config.toml
n_kv_head = 1
d_mlp = 448
norm_eps = 1e-05
rope_base = 100000.0
attn_scale = 0.222
init_std_down = 0.0
optimizer = "adam_variant"
beta1 = 0.9
decay_fraction = 0.949
train_tokens = 231500000
steps = 7065
MLP neurons of a small language model. Each row is named by its layer, matrix (gate and up: input weights) and neuron, and shows model dimensions 32-127. Each number is 50 + 10 x the weight over its row's rms, rounded and kept within 0 to 99. A neuron's up and down rows have the sign that makes its largest values positive.
Before each neuron's rows, "fires on" lists the tokens most often at its 100 highest values on Wikipedia text that the model never trained on.

fires on: "z", "az", "j", "ag", "á", "il"
L2.gate194:61 50 68 46 56 72 67 51 57 53 59 52 28 61 56 54 63 58 61 50 58 43 36 71 53 56 71 50 52 53 47 52 44 76 47 34 48 38 46 51 41 31 56 49 38 47 45 43 42 55 57 49 59 54 66 51 52 62 52 40 51 44 45 54 53 39 68 58 50 46 49 47 64 36 41 41 36 56 43 54 46 51 57 33 52 35 62 46 41 48 46 53 41 67 62 42
L2.up194:55 58 55 37 53 41 48 56 33 36 57 48 44 50 51 41 43 45 44 41 47 36 54 51 46 49 57 46 57 53 81 65 49 52 52 39 45 52 43 71 41 69 41 46 50 53 47 51 52 41 54 63 41 51 31 40 48 57 63 39 48 44 61 44 53 44 48 40 50 34 57 51 37 37 59 47 54 64 58 51 65 45 57 50 64 46 58 44 41 49 42 35 62 63 62 47

fires on: "\n\n", "p", "= ", "\n", "became ", ", "
L10.gate415:47 42 50 43 48 57 61 56 45 42 70 59 47 48 65 56 70 38 49 42 36 39 49 53 50 49 42 60 51 41 46 38 55 40 53 54 32 48 21 37 45 60 51 49 50 62 48 44 47 56 32 28 58 46 39 50 45 41 62 45 45 46 60 53 58 48 43 53 43 53 59 72 34 58 50 59 54 53 48 50 47 39 50 62 38 49 45 60 50 47 42 45 43 78 55 66
L10.up415:59 51 52 71 63 40 44 39 48 47 39 62 51 43 49 45 42 68 57 44 34 59 60 46 54 44 27 42 31 50 50 56 31 61 49 57 43 57 46 36 69 41 68 56 61 39 60 51 53 51 32 31 46 56 57 40 49 42 59 34 48 57 67 40 71 44 56 72 42 67 48 49 52 52 58 49 43 49 57 71 60 42 50 52 52 44 56 47 47 47 47 41 57 51 49 47

fires on: ". ", "un", "am", "as", "ep"
L5.gate304:46 54 56 45 39 70 36 34 48 49 42 43 57 49 44 64 36 58 58 48 42 51 46 29 60 67 41 37 40 46 39 35 50 54 63 42 39 55 64 59 46 65 58 31 44 75 53 46 41 47 60 28 53 44 68 68 27 50 37 48 61 51 53 47 36 44 60 71 66 58 45 61 57 70 49 38 37 52 42 59 45 51 55 48 55 39 56 46 35 64 33 36 60 43 42 55
L5.up304:53 51 61 58 53 72 61 41 62 61 48 39 51 50 53 48 31 49 69 59 51 25 53 59 58 42 59 45 52 30 49 50 46 59 31 40 50 45 42 48 63 67 43 64 45 51 44 53 44 27 46 61 48 45 48 65 49 53 72 28 57 44 67 58 49 44 47 35 37 77 53 45 43 61 50 50 55 42 66 38 31 50 51 45 41 46 45 41 67 46 42 30 46 53 58 54

fires on: ", ", "), "
L11.gate201:42 63 53 40 66 75 51 80 42 46 53 55 25 46 51 41 48 53 55 34 61 72 45 34 58 50 66 49 48 56 46 44 49 45 38 54 46 40 39 59 60 65 50 64 42 57 80 48 62 57 60 65 50 36 57 61 26 55 67 53 56 53 56 48 41 62 45 56 55 51 44 55 36 57 59 41 66 45 33 40 51 43 58 54 67 46 45 52 37 52 53 52 43 50 44 48
L11.up201:41 47 31 61 50 55 49 46 51 55 59 64 46 54 60 37 55 36 68 34 25 38 52 50 55 53 56 37 51 38 45 56 23 44 42 59 42 43 59 50 63 49 54 50 62 54 56 59 58 57 57 51 54 45 60 38 58 44 32 50 53 45 60 54 61 46 45 45 43 26 56 59 58 72 35 45 88 38 45 34 54 33 49 46 47 54 48 52 56 59 55 60 49 46 57 37

fires on: ", ", ": ", ". ", "| ", "said ", "on "
L10.gate299:56 41 67 63 49 60 53 51 49 62 45 56 70 44 64 68 45 29 53 40 64 34 53 39 42 47 38 45 30 40 52 37 67 56 46 41 44 54 60 35 46 45 41 63 55 54 38 45 53 49 49 53 48 61 40 58 54 55 51 36 54 47 24 49 51 46 71 48 56 47 60 52 43 43 42 50 35 30 47 61 52 54 50 67 37 57 45 42 41 60 36 52 67 64 41 55
L10.up299:74 29 40 68 47 41 59 56 68 47 27 52 64 52 48 37 58 48 45 51 38 56 47 56 48 38 49 33 49 46 43 29 34 43 58 54 47 62 57 38 72 62 49 43 45 48 48 54 47 47 49 53 43 47 48 59 64 56 65 53 72 52 40 44 53 62 58 53 58 42 48 63 53 53 36 49 45 48 45 43 55 69 30 45 37 45 47 64 40 64 32 55 74 65 52 43

fires on: "aw", "th", "st", "rd", "sw", "and"
L2.gate189:48 48 55 79 41 48 64 36 61 58 44 47 45 52 55 50 50 30 47 43 47 54 32 70 49 55 56 46 54 70 56 58 38 64 44 68 38 42 49 44 27 46 48 52 41 54 35 49 47 39 66 63 58 47 57 39 54 52 53 30 30 55 54 68 59 60 58 45 33 48 55 53 49 68 53 58 64 49 57 59 42 59 48 44 56 58 52 66 36 56 55 58 48 44 43 52
L2.up189:44 51 46 61 59 49 42 51 45 36 39 42 56 61 68 55 53 50 52 48 38 36 38 46 68 51 66 52 50 33 54 56 45 47 71 46 52 31 45 45 46 62 43 37 42 44 53 53 38 64 45 57 68 41 54 58 60 70 45 56 67 45 53 54 40 44 55 54 49 49 48 44 64 59 25 64 44 46 36 38 49 48 36 42 33 51 50 38 58 48 25 52 39 56 65 47

fires on: "of ", ". ", "(", "\n\n", "a", "| "
L2.gate192:53 39 53 57 67 55 48 50 53 65 62 58 26 61 57 54 41 25 55 52 41 32 58 62 41 71 49 33 33 44 52 46 50 58 39 42 31 53 53 44 55 63 61 39 35 75 41 46 45 62 47 47 64 31 53 38 46 39 47 55 49 38 30 53 65 46 52 53 44 40 55 38 64 55 49 61 51 44 50 51 46 57 72 48 48 34 69 35 56 66 48 47 56 41 53 57
L2.up192:57 50 44 48 62 46 39 57 77 44 62 44 52 46 57 47 52 51 41 56 29 40 65 44 44 44 49 56 48 41 49 41 42 25 64 67 34 38 51 40 58 56 50 52 69 28 39 52 48 57 42 54 40 39 53 58 48 59 51 52 45 53 55 40 61 54 57 37 49 53 59 42 67 36 26 56 56 66 36 35 55 63 54 52 63 51 55 52 40 43 57 28 52 26 55 62

fires on: "h", "vess", "un", "m", "mental "
L3.gate6:31 56 58 46 49 64 59 54 59 30 46 44 56 42 41 62 54 48 72 56 48 63 40 40 59 65 43 48 74 39 51 30 40 50 60 53 39 60 54 44 37 68 56 35 56 62 57 52 45 48 55 54 64 64 43 45 47 50 43 53 60 48 53 53 57 53 56 35 41 73 53 49 35 74 30 42 44 60 55 61 54 47 48 61 56 47 39 55 40 61 46 34 28 20 48 41
L3.up6:67 43 44 41 47 34 54 55 42 35 40 45 55 52 49 55 55 59 57 40 35 44 36 76 54 48 47 46 55 47 41 55 26 75 59 43 61 36 44 44 53 50 70 50 53 58 54 49 26 43 47 46 43 54 47 52 44 36 36 56 40 56 56 56 40 54 58 44 60 64 46 56 56 57 46 55 26 40 66 62 43 45 55 59 40 61 34 55 52 41 58 65 60 54 37 46

fires on: ", ", "Or", ". "
L11.gate119:54 63 46 49 63 51 58 37 37 48 61 47 67 43 60 63 45 54 59 49 51 31 49 54 27 73 47 45 39 51 38 53 50 42 53 53 60 62 51 61 45 69 41 60 60 57 51 45 42 38 38 36 48 51 47 56 54 47 70 48 58 50 53 45 59 42 42 55 43 35 46 53 32 58 52 47 39 35 56 73 52 53 38 76 42 57 36 52 30 56 32 47 64 49 51 56
L11.up119:63 54 56 51 54 42 44 47 49 60 41 50 19 53 52 44 56 40 41 64 38 50 63 44 62 52 67 59 49 36 37 54 50 44 48 55 36 52 67 61 61 46 54 43 49 57 47 53 58 58 39 36 59 64 51 52 71 54 55 60 56 48 47 53 44 52 47 52 60 62 44 40 54 41 51 43 39 56 45 39 42 32 62 55 59 26 53 66 33 43 44 46 70 42 58 40

fires on: "a ", "o ", "z", "v", "cal", "z "
L3.gate130:48 40 80 70 64 66 63 46 64 59 59 54 69 41 62 64 63 34 37 47 59 63 50 60 46 67 50 73 54 49 50 54 53 58 53 37 37 44 28 58 37 59 46 39 60 44 49 42 62 41 50 40 52 30 51 48 54 52 48 46 44 51 32 31 62 57 56 39 52 37 46 43 40 73 45 41 51 50 37 59 64 54 41 52 53 41 43 58 35 53 58 48 47 43 50 40
L3.up130:67 64 34 47 60 25 41 49 34 40 35 58 42 46 45 47 49 64 53 59 47 38 54 50 66 50 29 51 36 56 57 50 45 61 64 39 56 63 45 45 72 52 51 37 51 42 52 57 45 54 43 48 44 46 54 55 47 54 55 42 53 64 66 69 48 61 34 66 40 42 40 56 52 48 56 36 65 60 47 57 44 59 46 49 53 37 42 55 61 40 50 49 45 47 43 48

fires on: "following ", "Following ", "ering ", "and", "despite "
L2.gate71:55 34 62 55 52 45 61 49 71 46 45 37 52 44 40 58 67 53 56 42 47 29 47 51 38 48 49 43 53 58 53 68 50 56 56 29 42 42 44 49 45 39 50 45 52 59 52 44 52 77 68 66 64 73 49 56 51 55 55 53 58 59 42 50 60 45 76 59 49 37 46 47 57 50 64 57 48 50 52 38 49 56 69 45 39 46 57 42 33 51 48 51 40 44 38 64
L2.up71:25 53 43 61 52 39 42 26 61 56 46 61 45 52 35 49 51 67 60 51 41 52 55 65 47 61 65 40 49 42 54 57 52 49 54 47 51 41 55 38 56 37 58 56 39 52 37 51 37 41 44 55 50 54 49 34 46 35 43 37 36 57 44 32 42 43 55 47 34 37 46 59 45 69 53 49 50 49 54 57 37 70 57 37 51 34 47 55 48 54 41 48 32 41 61 64

fires on: "| ", ": ", "– ", "- "
L8.gate59:57 53 65 47 36 59 52 63 43 53 60 44 61 57 61 61 51 42 67 36 53 52 37 37 46 50 54 41 33 53 43 47 74 56 41 43 45 56 53 34 39 39 56 40 61 67 41 44 48 55 42 47 39 46 39 52 36 56 52 37 50 54 43 39 51 54 37 45 61 67 44 34 48 56 69 54 46 49 36 70 61 44 47 65 49 64 57 33 59 57 44 44 49 60 65 63
L8.up59:68 44 44 55 40 50 51 51 51 38 41 42 41 59 74 57 54 48 62 53 51 46 65 51 44 40 55 42 52 23 53 49 56 36 61 60 52 33 54 45 67 50 45 45 49 56 36 48 56 34 52 58 53 42 51 50 39 41 52 34 69 48 46 57 46 33 45 58 51 37 58 50 70 59 49 51 73 51 61 55 58 47 71 56 42 50 57 55 71 55 56 50 29 70 65 48

fires on: "z", "Z", "and"
L2.gate373:58 46 59 77 46 55 61 46 48 49 57 45 51 29 46 45 51 37 51 41 39 49 46 77 51 70 53 59 44 26 67 60 55 66 57 58 40 39 49 46 42 34 59 48 57 48 29 41 51 48 55 51 63 49 49 41 69 56 43 33 46 44 45 55 47 34 54 54 45 40 54 63 56 48 47 49 68 60 36 41 58 61 54 46 50 31 48 50 28 51 37 59 32 52 38 52
L2.up373:40 41 50 35 41 52 39 64 48 62 40 55 50 48 38 63 54 44 65 59 60 24 68 47 56 55 48 45 54 62 54 70 31 83 64 39 40 48 50 60 51 44 62 46 36 42 44 52 46 54 47 52 46 42 58 61 50 46 58 42 62 51 40 39 44 41 41 51 49 36 35 56 53 56 47 54 72 47 47 60 58 59 43 50 32 50 73 51 46 52 60 29 37 39 57 69

fires on: "is ", "uki ", "===", "==", "in ", "of "
L11.gate184:52 51 30 63 54 60 49 49 33 34 61 42 50 48 51 45 55 55 59 50 40 41 56 51 61 50 33 47 41 52 55 40 73 50 65 34 20 43 60 39 59 61 51 52 69 41 45 56 48 54 46 42 37 36 49 59 38 55 59 52 47 33 35 40 43 65 48 64 46 47 62 52 73 53 55 44 76 55 52 44 50 44 48 70 59 50 38 26 44 64 42 41 44 52 60 50
L11.up184:55 38 48 42 53 42 56 60 46 53 23 44 57 40 45 46 52 56 46 54 38 41 63 66 55 50 49 57 28 48 50 37 49 63 60 45 27 61 51 32 58 53 63 51 59 49 46 51 31 58 42 50 52 53 31 31 58 53 47 31 48 45 58 27 39 53 53 37 60 42 42 45 51 50 58 50 47 42 52 50 60 50 53 59 56 53 42 41 59 41 44 57 53 65 32 57

fires on: ", ", "', ", ": ", "); ", "\n", "), "
L11.gate359:44 50 41 32 51 77 45 59 50 56 66 70 42 63 61 58 55 42 63 52 41 47 51 46 41 46 52 66 38 58 64 47 59 47 52 38 55 59 40 52 29 41 43 51 35 61 48 54 43 43 51 63 43 42 57 42 54 60 53 55 57 47 48 46 70 49 49 58 45 35 48 59 34 44 48 40 53 27 29 56 60 37 55 53 52 38 39 55 65 46 43 47 57 47 49 55
L11.up359:54 42 58 65 49 35 46 39 47 55 52 58 37 39 60 41 52 44 53 41 51 47 54 50 48 52 48 42 46 62 53 33 34 37 74 85 58 70 57 46 57 52 48 63 61 61 31 56 47 44 43 46 56 45 47 45 57 55 44 50 40 61 65 53 47 45 24 61 46 40 44 44 49 64 66 64 54 36 43 29 77 46 44 48 37 60 34 39 45 52 43 65 37 52 44 54

fires on: ". "
L2.gate366:46 59 60 55 52 42 61 34 61 57 60 65 43 56 53 60 59 44 48 71 64 45 60 59 54 62 45 46 50 70 34 56 61 57 45 32 48 30 54 52 48 54 47 43 55 49 39 48 42 49 50 53 45 30 43 38 51 62 51 63 57 36 44 39 41 47 54 56 48 22 60 31 49 42 35 65 55 52 53 51 48 60 46 45 49 47 58 70 39 59 55 47 43 36 61 21
L2.up366:48 33 55 55 47 40 52 49 64 46 44 50 54 45 65 50 55 46 56 55 52 53 64 34 54 51 40 47 46 25 73 47 52 53 48 52 36 47 54 35 47 47 67 56 62 59 47 60 51 53 41 36 54 57 60 56 50 61 30 49 58 54 32 57 39 50 33 46 49 51 52 45 53 52 39 61 61 36 50 58 60 52 57 49 43 55 64 45 43 43 43 44 55 52 25 64

fires on: "=", "br", "spe"
L2.gate291:53 44 53 70 43 44 51 59 51 43 61 53 46 30 29 48 57 49 57 46 46 60 25 51 50 55 51 51 60 41 32 43 48 58 68 46 37 34 55 45 35 51 66 45 66 60 43 54 47 54 67 49 69 59 65 43 50 61 51 52 58 54 62 31 47 56 56 40 64 29 68 31 47 63 36 49 61 66 44 57 40 51 48 35 54 46 68 42 27 44 53 54 54 41 60 55
L2.up291:51 44 39 59 52 42 49 53 51 53 63 50 43 36 55 46 45 52 43 35 63 36 45 49 54 45 64 49 42 24 55 57 60 49 55 47 37 29 62 53 51 37 62 65 65 53 61 61 50 42 36 43 48 57 57 49 53 61 57 38 45 61 65 49 43 55 33 59 48 26 51 43 39 65 59 53 59 38 42 61 47 54 68 45 56 53 53 57 33 51 61 39 41 49 57 68

fires on: "or", "ur", "ad", "ir", "ed"
L7.gate9:38 69 53 53 41 51 49 47 62 41 40 53 47 42 60 51 43 43 54 45 62 34 52 45 34 42 39 52 59 60 52 42 59 51 47 40 35 60 46 31 57 41 44 33 59 69 54 40 53 58 53 34 46 43 44 75 22 45 54 49 47 47 38 58 50 40 55 61 52 53 53 58 39 49 64 50 46 49 42 44 55 40 59 54 58 43 68 55 46 46 45 56 61 48 54 37
L7.up9:51 63 58 35 52 49 36 49 54 59 78 55 44 56 51 54 54 38 56 45 41 35 36 49 50 50 35 58 59 70 41 35 48 45 41 51 26 60 57 47 50 44 39 52 50 64 62 57 44 43 63 50 42 45 51 56 32 43 60 67 65 62 53 71 55 47 43 56 45 59 48 57 42 44 45 57 54 48 45 48 51 39 51 58 55 48 68 40 55 45 66 63 52 42 58 41

fires on: "is ", "was ", "of ", "www"
L11.gate431:53 49 49 43 38 51 48 63 32 65 60 32 52 48 54 68 55 29 48 56 51 42 53 55 48 40 41 44 45 53 64 42 70 47 57 52 44 34 59 44 38 60 60 63 47 58 58 50 59 59 54 57 54 58 53 54 40 38 49 44 60 35 48 49 76 56 41 46 37 55 56 47 59 52 69 37 57 33 60 57 62 37 40 70 40 53 28 35 27 63 53 48 58 39 50 63
L11.up431:66 47 44 37 66 39 63 52 59 62 63 56 39 54 51 60 38 30 46 55 47 61 29 48 34 58 56 44 38 55 64 56 43 48 54 58 17 44 58 43 54 45 55 52 54 55 49 47 38 45 66 58 55 66 48 46 50 52 54 38 28 35 59 40 43 26 59 49 47 51 52 31 56 60 66 58 63 56 58 49 51 55 40 55 25 64 48 34 49 39 43 48 58 46 56 55

fires on: ". ", "; "
L5.gate122:70 53 48 59 58 75 84 49 59 73 51 48 38 54 51 61 43 47 50 46 50 40 54 45 56 61 47 45 59 53 55 55 74 61 63 46 58 51 59 53 49 62 45 41 57 74 39 52 56 50 54 38 60 51 41 33 61 42 41 51 35 49 30 52 49 37 51 53 51 40 65 42 31 56 40 67 48 39 55 41 40 47 64 49 57 43 41 49 34 58 34 51 48 52 60 40
L5.up122:50 53 44 38 41 50 74 54 43 43 49 42 68 49 61 50 38 34 64 49 49 35 61 53 45 35 49 37 57 35 65 57 63 50 50 34 55 48 46 45 64 50 53 43 69 48 30 47 45 60 54 48 52 44 37 51 43 49 39 57 60 49 37 34 57 39 32 46 62 52 60 60 45 31 47 48 41 45 38 70 58 54 52 73 54 46 68 56 51 39 38 50 50 52 52 57

fires on: "\n", "ex", ". ", ", ", "com", "\n\n"
L11.gate319:55 42 44 53 48 54 57 34 54 37 39 56 46 45 52 56 47 38 58 49 40 43 49 38 32 44 51 29 44 63 54 61 45 44 42 35 36 43 41 56 46 62 57 36 52 55 56 43 53 51 54 37 59 45 56 56 81 46 46 42 55 39 74 56 55 51 67 35 38 63 57 67 57 56 59 65 64 46 49 42 40 65 50 50 59 43 75 51 33 57 45 51 57 54 60 44
L11.up319:61 54 57 68 70 61 29 41 38 49 50 59 47 49 28 50 55 43 54 47 68 50 64 41 35 40 62 32 52 63 50 44 50 42 75 46 38 43 56 64 47 59 66 48 67 44 55 44 56 53 41 72 46 49 45 51 50 54 71 58 73 43 56 48 69 49 70 41 37 54 44 62 57 57 44 51 31 59 52 49 57 49 50 47 58 34 40 51 52 44 50 38 47 43 63 45

fires on: "F", "Bl", "Con", "Reser", "val"
L11.gate346:28 52 61 53 51 50 62 52 44 58 62 58 53 46 60 49 54 55 59 55 37 66 55 57 65 29 55 62 53 52 35 46 45 53 32 50 40 53 55 40 48 49 66 60 72 57 45 39 53 41 55 59 63 52 53 68 52 65 61 57 30 54 29 61 61 35 56 44 58 61 58 46 68 51 56 57 38 52 55 60 58 50 42 52 38 62 54 44 24 57 45 46 55 67 38 41
L11.up346:50 53 48 59 39 55 38 53 45 54 56 61 49 59 63 35 49 55 65 71 31 65 51 56 58 35 47 62 56 63 53 51 36 42 27 54 43 56 47 44 55 44 45 59 38 54 57 47 31 48 55 44 47 51 50 63 52 55 65 57 48 58 54 40 37 39 54 32 44 34 63 48 48 38 61 48 35 54 58 43 57 51 44 29 51 56 57 37 51 53 42 48 58 43 41 38

fires on: ". ", "\n\n"
L3.gate147:40 37 53 63 50 53 51 56 69 62 50 39 61 54 47 52 48 56 43 57 42 55 63 32 41 44 47 35 42 48 63 49 67 42 46 48 43 37 47 38 61 74 48 38 48 56 47 42 58 59 54 69 55 37 61 38 55 50 42 48 47 59 39 53 63 43 56 47 55 41 62 38 55 58 44 62 57 44 39 77 52 84 57 50 72 42 27 58 38 64 36 51 51 41 44 46
L3.up147:37 42 67 71 75 41 38 43 53 61 63 54 58 43 46 40 46 51 48 55 57 46 64 33 50 41 20 46 58 51 35 47 40 45 49 36 40 45 54 50 57 56 51 75 64 52 54 53 55 41 43 68 59 49 43 55 45 69 34 49 59 41 48 48 65 43 59 45 43 46 51 39 52 62 49 53 54 62 54 50 65 40 45 47 37 65 47 65 47 49 46 60 55 57 59 42

fires on: ", ", "). ", ". ", ": ", "202"
L10.gate18:56 59 64 36 62 47 45 46 41 50 53 54 49 57 50 43 58 48 55 35 41 53 43 59 42 39 49 29 40 52 60 59 65 53 46 35 57 49 43 57 55 66 42 65 28 66 49 40 52 52 45 65 57 39 46 42 79 45 41 52 55 63 42 60 44 49 57 48 65 30 63 63 57 68 39 46 47 43 47 38 47 35 66 40 46 28 47 57 58 72 50 40 64 43 64 52
L10.up18:66 54 49 63 61 40 52 50 30 70 64 51 73 53 55 45 47 41 40 39 46 45 60 58 57 51 30 56 43 39 21 51 53 42 43 53 57 49 62 24 28 58 43 42 52 39 41 50 48 33 41 48 44 57 45 44 68 55 56 54 43 54 43 53 43 59 61 41 50 57 53 52 61 65 35 61 54 57 66 61 54 52 59 56 42 46 56 48 54 50 46 56 61 67 48 48

fires on: "\" ", "el", "ur", "ad", "Hol"
L5.gate347:39 51 58 53 61 57 38 46 58 60 57 49 59 60 56 48 55 46 48 64 44 65 38 51 44 61 37 51 39 51 62 26 65 46 53 23 56 53 40 53 53 42 38 33 76 67 40 35 44 52 56 46 55 35 53 55 42 57 66 35 43 50 41 61 48 56 49 36 62 38 62 41 47 49 57 46 56 61 41 58 52 38 48 45 50 44 59 39 37 52 57 46 61 62 45 36
L5.up347:48 53 39 52 54 61 49 47 49 42 55 38 48 47 62 57 49 47 56 34 38 58 56 52 48 61 51 53 46 68 19 43 50 49 43 46 44 55 47 41 73 36 50 48 47 52 55 48 32 51 53 60 44 27 47 43 52 46 38 56 37 61 46 32 73 46 50 56 54 42 56 48 53 48 38 62 40 62 39 57 43 44 56 47 50 68 56 53 39 53 32 68 56 43 49 37

fires on: ", ", ".", ". "
L7.gate378:75 57 66 60 33 58 50 44 39 40 57 59 59 51 58 35 60 43 70 43 56 41 49 54 57 49 47 47 25 51 30 51 55 60 45 45 53 50 56 45 43 51 50 38 43 48 44 49 39 48 58 56 48 32 56 48 57 59 47 33 50 44 59 55 30 48 77 52 48 45 58 56 68 54 58 59 44 58 36 65 57 42 37 53 44 43 60 44 65 58 34 45 66 47 53 39
L7.up378:71 46 41 52 68 49 68 48 46 64 56 60 47 40 53 45 47 46 61 56 55 47 61 46 46 58 47 52 39 60 46 41 64 40 44 41 58 54 49 48 66 43 62 72 36 57 29 52 41 40 42 55 45 67 60 35 45 49 58 36 61 72 36 48 52 37 63 41 60 67 60 67 48 65 56 60 45 38 54 50 63 43 50 48 44 36 45 59 32 50 51 42 59 53 48 55

fires on: "am", "rig", "ul", "m", "as", "ol"
L2.gate186:52 63 43 64 34 60 45 44 31 33 46 53 72 49 68 51 44 46 45 41 41 41 28 40 41 42 35 53 51 38 53 57 62 43 43 39 50 59 55 57 48 61 56 30 56 55 67 46 50 54 54 53 31 57 46 49 30 54 60 39 48 43 44 47 49 31 68 39 57 72 47 55 24 48 68 54 38 62 42 56 65 52 49 50 36 45 53 58 51 45 52 45 48 47 43 47
L2.up186:65 64 61 39 55 30 60 46 58 41 34 59 52 48 55 36 41 60 77 60 51 43 36 40 39 40 46 31 50 54 37 42 53 46 30 35 42 38 51 54 59 60 43 48 49 55 58 52 57 49 48 61 44 29 44 37 54 48 69 41 53 62 54 75 66 52 36 47 63 28 41 52 49 58 29 48 54 50 50 43 41 40 58 55 42 58 58 56 59 38 39 58 48 44 46 40

fires on: "ter", "post", "play", "co", "er", "ist"
L2.gate225:34 43 42 51 48 53 56 34 48 30 33 48 51 51 49 52 51 63 46 38 45 41 53 40 42 68 58 65 43 54 40 62 65 62 62 44 28 39 53 62 34 53 54 35 57 68 51 41 60 61 60 30 62 57 56 56 40 51 51 41 50 52 68 51 49 41 58 46 55 46 46 57 60 72 38 55 31 52 51 42 56 59 28 48 63 52 50 62 50 55 37 46 42 41 56 52
L2.up225:56 24 46 55 53 63 46 47 49 57 59 36 60 47 49 51 48 49 63 26 64 51 61 34 49 57 52 67 45 57 53 51 67 61 50 50 49 34 48 64 67 42 50 64 39 47 36 49 55 56 59 50 59 52 49 52 71 60 57 56 46 40 41 23 55 45 45 58 54 46 36 58 48 57 55 30 62 51 56 32 43 51 44 56 38 26 44 45 44 58 50 59 54 42 45 39

fires on: "R", "r"
L5.gate132:49 47 58 55 56 59 56 32 60 60 53 56 26 47 59 60 45 54 58 50 51 44 39 46 42 46 38 54 56 48 55 37 55 56 38 55 47 41 58 51 51 70 48 40 59 67 36 45 54 56 58 52 63 69 51 43 49 44 63 48 31 45 38 62 59 32 40 51 37 40 45 48 60 57 57 33 40 44 45 55 64 44 59 49 42 56 62 64 31 46 47 46 69 58 39 65
L5.up132:46 45 43 49 58 34 47 43 44 44 54 65 41 48 51 57 49 42 50 49 59 56 50 40 56 68 52 70 59 53 71 50 62 45 42 44 43 54 48 33 58 27 55 42 72 57 67 45 58 54 47 50 47 50 48 37 51 29 47 56 50 56 46 50 56 37 54 51 46 58 48 52 58 42 66 56 40 71 58 66 42 54 53 39 48 42 70 64 56 55 23 57 30 48 37 58

fires on: ", ", "== ", "=== ", "), ", "= ", "are "
L11.gate292:48 53 37 56 45 63 59 68 59 56 47 57 53 48 43 40 63 52 42 60 36 61 63 60 40 42 48 44 62 65 45 41 68 49 53 59 17 55 46 53 53 56 56 45 28 43 68 47 42 62 58 37 50 55 60 64 51 51 72 54 45 41 32 46 49 47 50 66 48 55 62 56 49 50 38 52 48 40 38 63 67 38 50 58 42 55 49 49 54 63 48 35 42 58 46 52
L11.up292:51 54 43 68 56 50 47 45 62 45 62 58 53 52 57 66 49 56 54 45 43 53 58 63 66 52 57 44 43 49 48 29 33 41 68 54 38 50 41 51 59 56 44 37 45 55 38 48 57 58 40 48 47 40 50 38 59 59 68 40 48 55 40 58 62 69 39 47 46 57 53 36 49 59 53 45 42 39 34 70 50 51 37 51 27 74 58 67 45 54 49 46 36 46 53 37

fires on: "R", "ar", "fr", "end ", "o ", "l"
L3.gate129:58 58 60 53 48 21 52 50 57 59 53 58 56 46 47 50 57 42 43 37 53 47 64 55 64 51 51 55 48 51 55 45 68 53 36 43 35 27 59 63 51 57 40 40 45 41 57 46 61 60 52 60 61 62 42 43 54 42 58 55 46 32 47 51 68 59 56 46 52 40 51 35 67 63 55 51 49 53 66 45 51 42 54 41 33 39 72 58 46 56 64 67 47 57 46 52
L3.up129:60 61 46 48 56 31 65 47 60 66 56 45 40 44 39 50 43 49 42 41 36 52 22 56 42 57 70 41 66 62 70 57 46 61 37 45 39 37 38 58 56 37 59 50 53 51 58 55 52 39 52 62 43 63 43 56 57 28 47 43 53 41 46 42 40 62 41 33 46 63 58 49 53 41 52 50 52 44 50 58 44 49 57 43 59 35 67 47 45 47 48 56 44 51 48 54

fires on: "=", "com", "/ "
L7.gate249:45 57 44 62 56 58 48 63 52 47 46 54 62 44 48 68 48 66 42 46 50 62 52 59 39 39 51 46 31 51 31 42 51 59 43 39 15 42 45 64 54 42 45 57 64 63 45 41 34 37 47 46 33 47 58 52 54 65 62 35 51 45 43 28 58 44 50 52 45 32 80 31 38 55 32 66 48 49 42 50 23 51 49 48 48 44 58 49 43 49 63 41 61 47 57 53
L7.up249:65 57 57 49 51 55 35 56 63 32 37 64 39 54 45 45 55 63 51 47 43 47 48 51 52 56 64 44 44 45 55 57 64 47 56 41 46 45 48 45 52 45 67 35 31 60 59 51 50 37 36 47 55 59 58 48 52 66 46 29 42 39 56 44 70 45 48 48 53 67 41 46 28 39 62 51 70 47 41 41 49 47 65 52 49 53 46 66 61 43 46 39 49 49 55 49